Part of a small language model's weights: width 160.
MLP neurons of a small language model. Each row is named by its layer, matrix (gate and up: input weights; down: output weights) and neuron, and shows model dimensions 32-159. Each number is 50 + 10 x the weight over its row's rms, rounded and kept within 0 to 99. A neuron's up and down rows have the sign that makes its largest values positive.
Before each neuron's rows, "fires on" lists the tokens most often at its 100 highest values on Wikipedia text that the model never trained on.

fires on: "fi", "ev", "led ", "ol", "fac", "ered "
L3.gate250:42 48 40 48 40 54 71 55 59 38 70 45 58 67 42 41 66 53 53 57 60 54 63 55 49 43 46 51 37 49 62 71 62 50 48 67 49 67 54 43 33 62 55 32 47 44 45 41 58 62 47 53 46 24 46 39 69 44 44 44 41 57 50 55 52 52 60 60 51 52 57 44 40 35 60 36 51 31 56 39 63 35 41 41 51 38 56 50 68 65 53 48 50 54 44 60 62 44 40 47 65 56 58 47 53 69 61 66 54 53 40 46 35 56 47 50 56 46 48 41 49 52 41 44 51 54 55 54
L3.up250:47 47 35 27 68 48 48 37 42 68 38 61 59 55 50 51 44 52 45 54 68 44 38 52 51 54 45 68 54 33 62 50 68 37 39 47 58 63 50 49 45 41 33 31 54 53 39 62 42 35 53 53 65 49 41 55 44 49 38 60 57 33 67 54 27 58 65 46 63 44 39 62 47 40 61 63 54 58 60 50 57 51 48 44 54 53 46 47 33 49 60 47 53 45 54 52 50 42 47 47 64 58 56 34 53 72 32 42 41 56 42 61 72 49 56 43 50 42 55 55 55 56 28 38 39 46 36 45
L3.down250:54 54 48 55 40 41 52 52 38 59 40 61 42 46 42 59 39 32 58 34 24 47 54 61 42 59 54 30 48 53 44 47 48 48 55 62 52 39 43 38 39 46 61 71 49 38 67 38 42 50 39 56 33 62 58 56 41 46 45 51 62 58 23 47 58 54 43 54 47 55 44 40 43 63 36 44 40 43 43 57 25 39 49 52 46 74 44 64 52 43 50 41 47 52 51 46 34 61 53 49 50 41 39 53 58 44 42 49 59 40 69 44 32 38 55 48 69 41 51 38 42 49 55 45 58 58 57 60

fires on: "ous ", "first ", "s", "age ", "ag"
L2.gate375:37 56 66 45 49 38 40 22 68 52 51 52 46 49 57 51 51 25 37 49 59 61 58 42 41 62 39 49 36 49 73 43 55 40 62 40 59 38 55 45 38 39 59 36 60 48 50 56 49 51 28 45 38 53 64 42 56 43 58 56 41 61 55 52 57 52 46 46 73 55 59 48 35 58 46 59 61 49 68 56 42 57 43 60 39 47 66 37 49 55 51 42 40 52 57 44 49 43 41 61 44 42 44 59 39 58 65 56 48 57 51 46 48 29 70 25 49 64 61 41 55 47 49 30 63 41 53 45
L2.up375:52 43 50 50 50 41 50 43 59 57 66 44 37 45 50 52 42 47 43 45 53 62 67 53 55 59 59 44 41 62 48 35 37 57 68 53 61 65 54 43 32 32 49 26 50 64 61 52 50 43 45 46 27 52 55 56 66 42 56 44 53 64 64 42 56 42 37 27 58 38 48 55 31 41 52 48 54 57 62 37 25 67 40 52 67 54 52 37 56 45 60 30 60 53 47 62 51 61 34 58 56 51 44 66 41 51 49 45 34 56 49 57 67 55 38 55 43 43 37 41 52 47 54 58 42 44 53 51
L2.down375:54 61 58 62 48 52 62 68 50 45 33 48 66 43 56 44 39 66 57 50 53 62 26 48 58 34 46 54 60 57 40 53 56 44 31 69 43 40 48 58 64 58 56 61 49 38 46 53 43 48 70 62 50 48 59 57 33 57 48 45 48 46 43 77 52 65 55 53 29 43 32 53 64 57 58 54 51 57 36 48 58 35 46 54 48 46 48 66 34 43 42 54 43 58 44 58 59 51 59 43 54 57 67 45 62 50 45 40 56 51 51 59 41 55 44 46 47 38 54 62 42 57 45 54 34 78 60 59

fires on: "ted ", "ned ", "led ", "played ", "t ", "ived "
L2.gate437:56 55 32 40 43 45 41 42 42 44 34 37 60 42 65 38 50 44 63 55 45 68 41 45 29 67 41 52 60 47 45 41 53 40 42 53 58 46 55 49 48 44 42 48 63 62 56 73 45 45 39 39 55 30 51 38 40 56 47 53 53 46 54 39 49 62 54 54 74 53 67 48 48 42 41 39 61 54 47 34 55 61 34 43 43 35 27 42 40 54 27 53 41 49 63 47 47 51 53 52 49 36 60 62 41 64 56 47 41 51 57 63 57 39 64 40 61 61 27 34 66 67 44 42 63 49 54 50
L2.up437:54 72 56 76 66 48 48 47 58 63 57 44 49 45 44 51 41 24 43 59 62 53 42 54 31 47 51 59 57 43 57 58 66 34 45 55 55 53 22 61 67 49 54 45 67 67 56 41 35 53 54 48 56 45 36 48 40 42 56 57 60 40 59 58 35 57 55 52 37 46 51 61 45 47 61 42 55 52 47 51 47 48 40 50 52 51 52 69 52 46 52 37 46 55 60 48 60 45 34 42 36 60 32 72 47 45 36 54 41 71 53 52 48 47 41 68 44 42 27 48 41 66 41 33 53 46 43 41
L2.down437:56 37 43 41 33 58 63 45 46 56 44 62 35 43 60 32 44 58 59 35 46 30 67 38 81 46 48 56 43 62 51 54 39 55 51 42 64 49 59 43 34 67 48 48 33 36 40 51 55 44 49 36 58 51 64 51 46 64 66 33 44 63 44 50 53 50 57 55 58 58 40 41 50 63 36 73 49 46 49 58 51 47 65 45 46 45 58 44 39 43 56 51 43 63 22 52 49 49 55 81 51 55 52 42 47 44 55 52 48 31 54 35 52 59 57 57 59 63 63 39 42 39 46 53 33 49 48 62

fires on: "|", "ip", "led ", "aged ", "ated ", "ted "
L3.gate398:63 48 35 50 49 55 38 55 43 55 53 59 47 58 74 47 59 46 46 67 55 62 51 54 38 37 35 39 48 41 54 69 59 43 48 49 52 49 53 64 52 43 48 38 42 34 63 54 52 48 47 44 53 35 30 53 52 45 64 61 56 60 49 41 58 60 40 58 42 48 54 49 41 47 54 50 42 55 59 58 55 65 41 47 45 73 67 56 44 62 24 42 59 39 51 44 56 70 42 48 55 54 63 47 60 46 31 72 45 51 52 20 62 53 56 57 53 26 34 55 47 55 27 56 48 43 53 48
L3.up398:55 59 34 43 69 44 43 45 39 59 43 64 46 72 58 48 46 51 49 56 51 47 50 59 65 43 43 59 58 41 45 71 54 40 41 54 62 69 46 53 41 58 47 32 59 39 65 54 45 47 60 46 45 51 44 51 48 52 47 56 45 50 52 57 50 64 41 64 48 43 45 64 64 57 66 47 46 62 62 49 50 46 39 60 44 51 52 51 24 47 48 38 76 63 42 65 44 68 41 29 49 42 46 45 54 39 50 62 47 41 59 45 62 54 50 60 72 53 52 57 23 48 43 53 50 56 26 45
L3.down398:40 49 58 51 47 46 68 39 54 55 40 54 53 43 25 50 46 64 51 31 43 36 55 42 54 60 63 53 50 52 45 40 34 60 46 54 43 45 48 46 39 52 53 54 45 38 41 53 49 48 58 53 54 57 57 48 47 63 38 48 45 47 44 52 47 48 67 48 61 55 42 53 61 51 47 52 58 50 51 35 49 35 56 55 55 18 48 44 59 44 86 45 50 61 50 59 45 25 54 58 49 47 47 60 53 47 78 33 53 38 49 70 36 39 51 48 53 57 75 41 58 43 77 44 41 47 47 58

fires on: "E", "ar"
L2.gate125:66 45 56 32 50 50 62 50 47 33 45 63 49 37 48 46 63 51 49 36 27 45 52 28 53 57 54 45 15 50 56 75 67 61 52 48 49 43 78 54 30 52 45 63 35 53 39 56 57 43 48 50 56 54 65 50 55 62 44 38 40 41 60 40 33 45 46 40 47 54 45 49 49 45 42 56 55 41 51 69 46 48 45 51 58 42 39 50 62 59 47 44 31 42 35 34 39 42 52 50 40 59 54 51 36 63 42 61 38 47 44 53 43 43 54 51 48 64 51 63 49 39 57 59 48 58 61 31
L2.up125:62 46 40 42 34 43 41 60 47 41 55 42 48 64 31 51 44 39 53 43 35 43 61 52 45 63 31 65 48 63 56 45 53 42 37 40 56 46 65 55 53 40 45 48 60 44 27 43 67 75 48 60 44 30 63 44 42 39 38 49 54 57 45 38 67 55 52 35 50 68 37 36 48 28 57 31 58 48 52 51 37 55 42 60 47 45 51 60 52 32 37 42 55 49 56 51 54 54 40 52 60 47 68 38 64 65 46 51 43 52 32 54 51 62 42 43 55 58 45 42 53 44 44 42 44 54 28 56
L2.down125:63 67 42 72 45 52 30 29 58 48 51 51 46 50 50 38 45 42 35 52 51 66 42 61 42 61 64 48 70 65 36 54 60 43 44 34 56 30 37 40 53 52 49 73 51 52 29 50 37 36 50 66 73 45 41 53 49 43 46 64 44 48 52 49 52 50 50 41 55 49 43 45 60 38 62 41 50 43 28 46 32 57 58 47 53 56 56 35 52 48 60 44 55 54 59 59 70 48 54 44 30 62 45 66 57 37 52 46 58 45 68 56 50 43 40 64 64 45 63 50 60 56 47 48 50 46 50 65

fires on: "am", "Sup", "ri"
L3.gate349:33 48 46 37 38 41 54 50 37 56 35 47 36 53 49 43 55 53 42 50 47 52 52 53 45 28 51 47 77 39 61 47 49 43 53 51 35 53 46 68 46 53 36 51 64 44 37 54 30 58 62 41 58 31 73 46 74 48 61 47 41 60 60 52 36 70 48 51 41 43 57 63 54 45 48 54 53 36 45 40 55 56 54 46 41 48 40 52 27 56 40 50 44 44 49 53 66 50 38 51 47 46 53 34 42 49 49 48 49 73 49 65 37 44 46 36 54 60 53 43 62 53 32 56 60 56 60 46
L3.up349:58 41 44 51 59 57 37 61 35 40 37 60 58 48 52 63 58 64 46 39 38 57 70 43 50 51 38 32 53 49 60 74 62 36 44 36 42 36 53 53 60 57 53 59 53 51 51 56 58 40 39 45 55 48 65 44 40 45 29 50 34 58 61 38 64 59 49 65 43 52 63 54 56 65 40 57 52 35 37 44 54 39 51 47 46 32 47 56 51 51 41 53 46 47 47 43 45 51 67 62 45 39 35 55 61 57 44 69 54 72 31 51 53 51 54 52 42 40 79 46 40 60 70 47 53 58 55 55
L3.down349:43 42 33 32 37 36 55 35 61 42 65 28 58 58 49 39 44 41 51 64 33 35 46 59 57 43 48 47 40 44 57 44 35 29 50 59 58 60 41 60 39 36 51 43 59 48 39 47 40 65 56 49 48 45 65 42 63 49 55 63 56 36 45 52 22 42 54 43 45 46 51 54 58 41 49 41 59 39 48 65 46 60 51 60 45 67 54 57 60 47 42 55 45 69 52 38 51 47 23 26 59 49 63 51 40 44 52 46 41 54 52 40 52 65 33 57 52 64 39 48 49 30 55 54 55 46 41 43

fires on: "um", "te", "am", "fi", "em"
L3.gate228:57 54 61 55 29 32 64 58 41 45 54 45 45 48 53 40 43 35 68 45 64 47 31 45 52 62 57 59 51 59 47 61 35 56 56 61 62 57 62 41 44 69 50 54 56 45 42 48 39 45 70 53 51 54 62 61 41 36 32 50 48 47 60 54 28 47 43 44 70 59 43 59 58 52 52 40 43 41 37 44 55 43 57 73 71 33 56 56 38 52 55 52 58 51 59 66 47 62 50 35 51 45 46 51 63 47 56 68 41 70 50 68 61 44 40 53 48 53 53 50 45 58 43 41 41 66 34 54
L3.up228:71 54 43 49 50 41 53 61 46 32 68 63 68 52 46 44 49 56 34 56 32 44 46 56 71 48 49 49 41 50 61 44 45 39 32 27 75 54 56 49 62 65 56 43 53 42 63 71 47 43 51 42 59 38 60 52 63 42 30 50 40 43 34 44 44 53 42 56 30 51 53 60 56 41 51 49 50 54 30 54 48 52 36 52 61 54 51 55 57 56 52 63 45 51 41 67 39 60 53 59 62 54 37 42 48 51 57 46 70 54 37 54 58 74 40 40 56 52 68 58 41 52 52 39 61 41 28 56
L3.down228:44 46 65 33 49 62 50 40 62 60 37 26 44 57 43 53 46 53 61 56 58 44 52 39 48 50 42 48 45 44 53 50 50 55 41 88 39 60 31 53 47 35 52 52 54 61 49 40 57 61 37 54 32 52 39 44 57 54 59 48 51 42 63 58 53 52 40 48 42 51 59 37 49 65 52 45 56 52 68 48 48 51 56 29 48 51 43 50 50 46 57 33 42 39 56 56 54 34 49 36 46 58 68 63 42 54 58 43 41 44 59 34 34 54 55 54 47 63 34 48 65 49 43 48 50 50 69 49

fires on: "e ", "ch ", "e", "en", "ation"
L2.gate370:57 36 63 32 43 46 49 44 48 48 51 39 49 62 49 58 52 54 62 36 41 49 54 50 66 63 49 56 42 51 53 56 27 49 36 53 52 50 52 49 51 44 63 55 39 58 31 54 67 52 53 46 58 50 54 36 61 46 56 26 38 51 57 49 49 33 71 71 39 50 60 44 41 64 49 49 60 44 53 46 43 33 40 38 70 53 53 41 49 46 46 54 54 73 53 44 52 48 56 45 64 55 61 46 49 57 60 56 56 60 66 46 35 47 73 48 51 62 63 40 52 58 50 44 58 52 74 51
L2.up370:67 49 44 59 47 30 52 47 54 39 59 41 48 51 46 34 55 38 34 42 43 38 57 28 48 48 35 55 73 70 51 53 41 73 35 39 36 55 66 25 37 38 60 28 49 49 52 51 52 42 32 46 53 54 61 60 47 51 56 51 54 33 71 37 39 41 60 50 57 55 61 46 59 47 66 68 45 54 48 69 52 34 46 46 39 31 54 57 40 32 39 51 48 51 48 58 45 46 35 54 47 56 41 61 57 43 44 63 38 66 55 75 54 65 44 54 58 67 49 48 53 62 49 46 47 50 59 61
L2.down370:54 44 43 51 51 52 53 49 55 46 49 70 44 47 48 44 51 50 35 68 54 58 49 51 39 56 64 41 58 50 42 41 67 40 66 41 58 37 44 39 59 41 41 35 57 52 54 52 35 47 51 49 51 62 52 47 60 46 46 47 35 53 53 37 51 64 43 43 46 49 53 48 55 24 41 46 62 65 62 38 52 47 40 61 46 44 49 55 47 48 46 40 56 38 31 41 48 55 50 53 35 51 61 52 52 53 37 36 44 47 27 71 40 41 30 45 49 48 26 64 45 30 57 64 40 53 37 45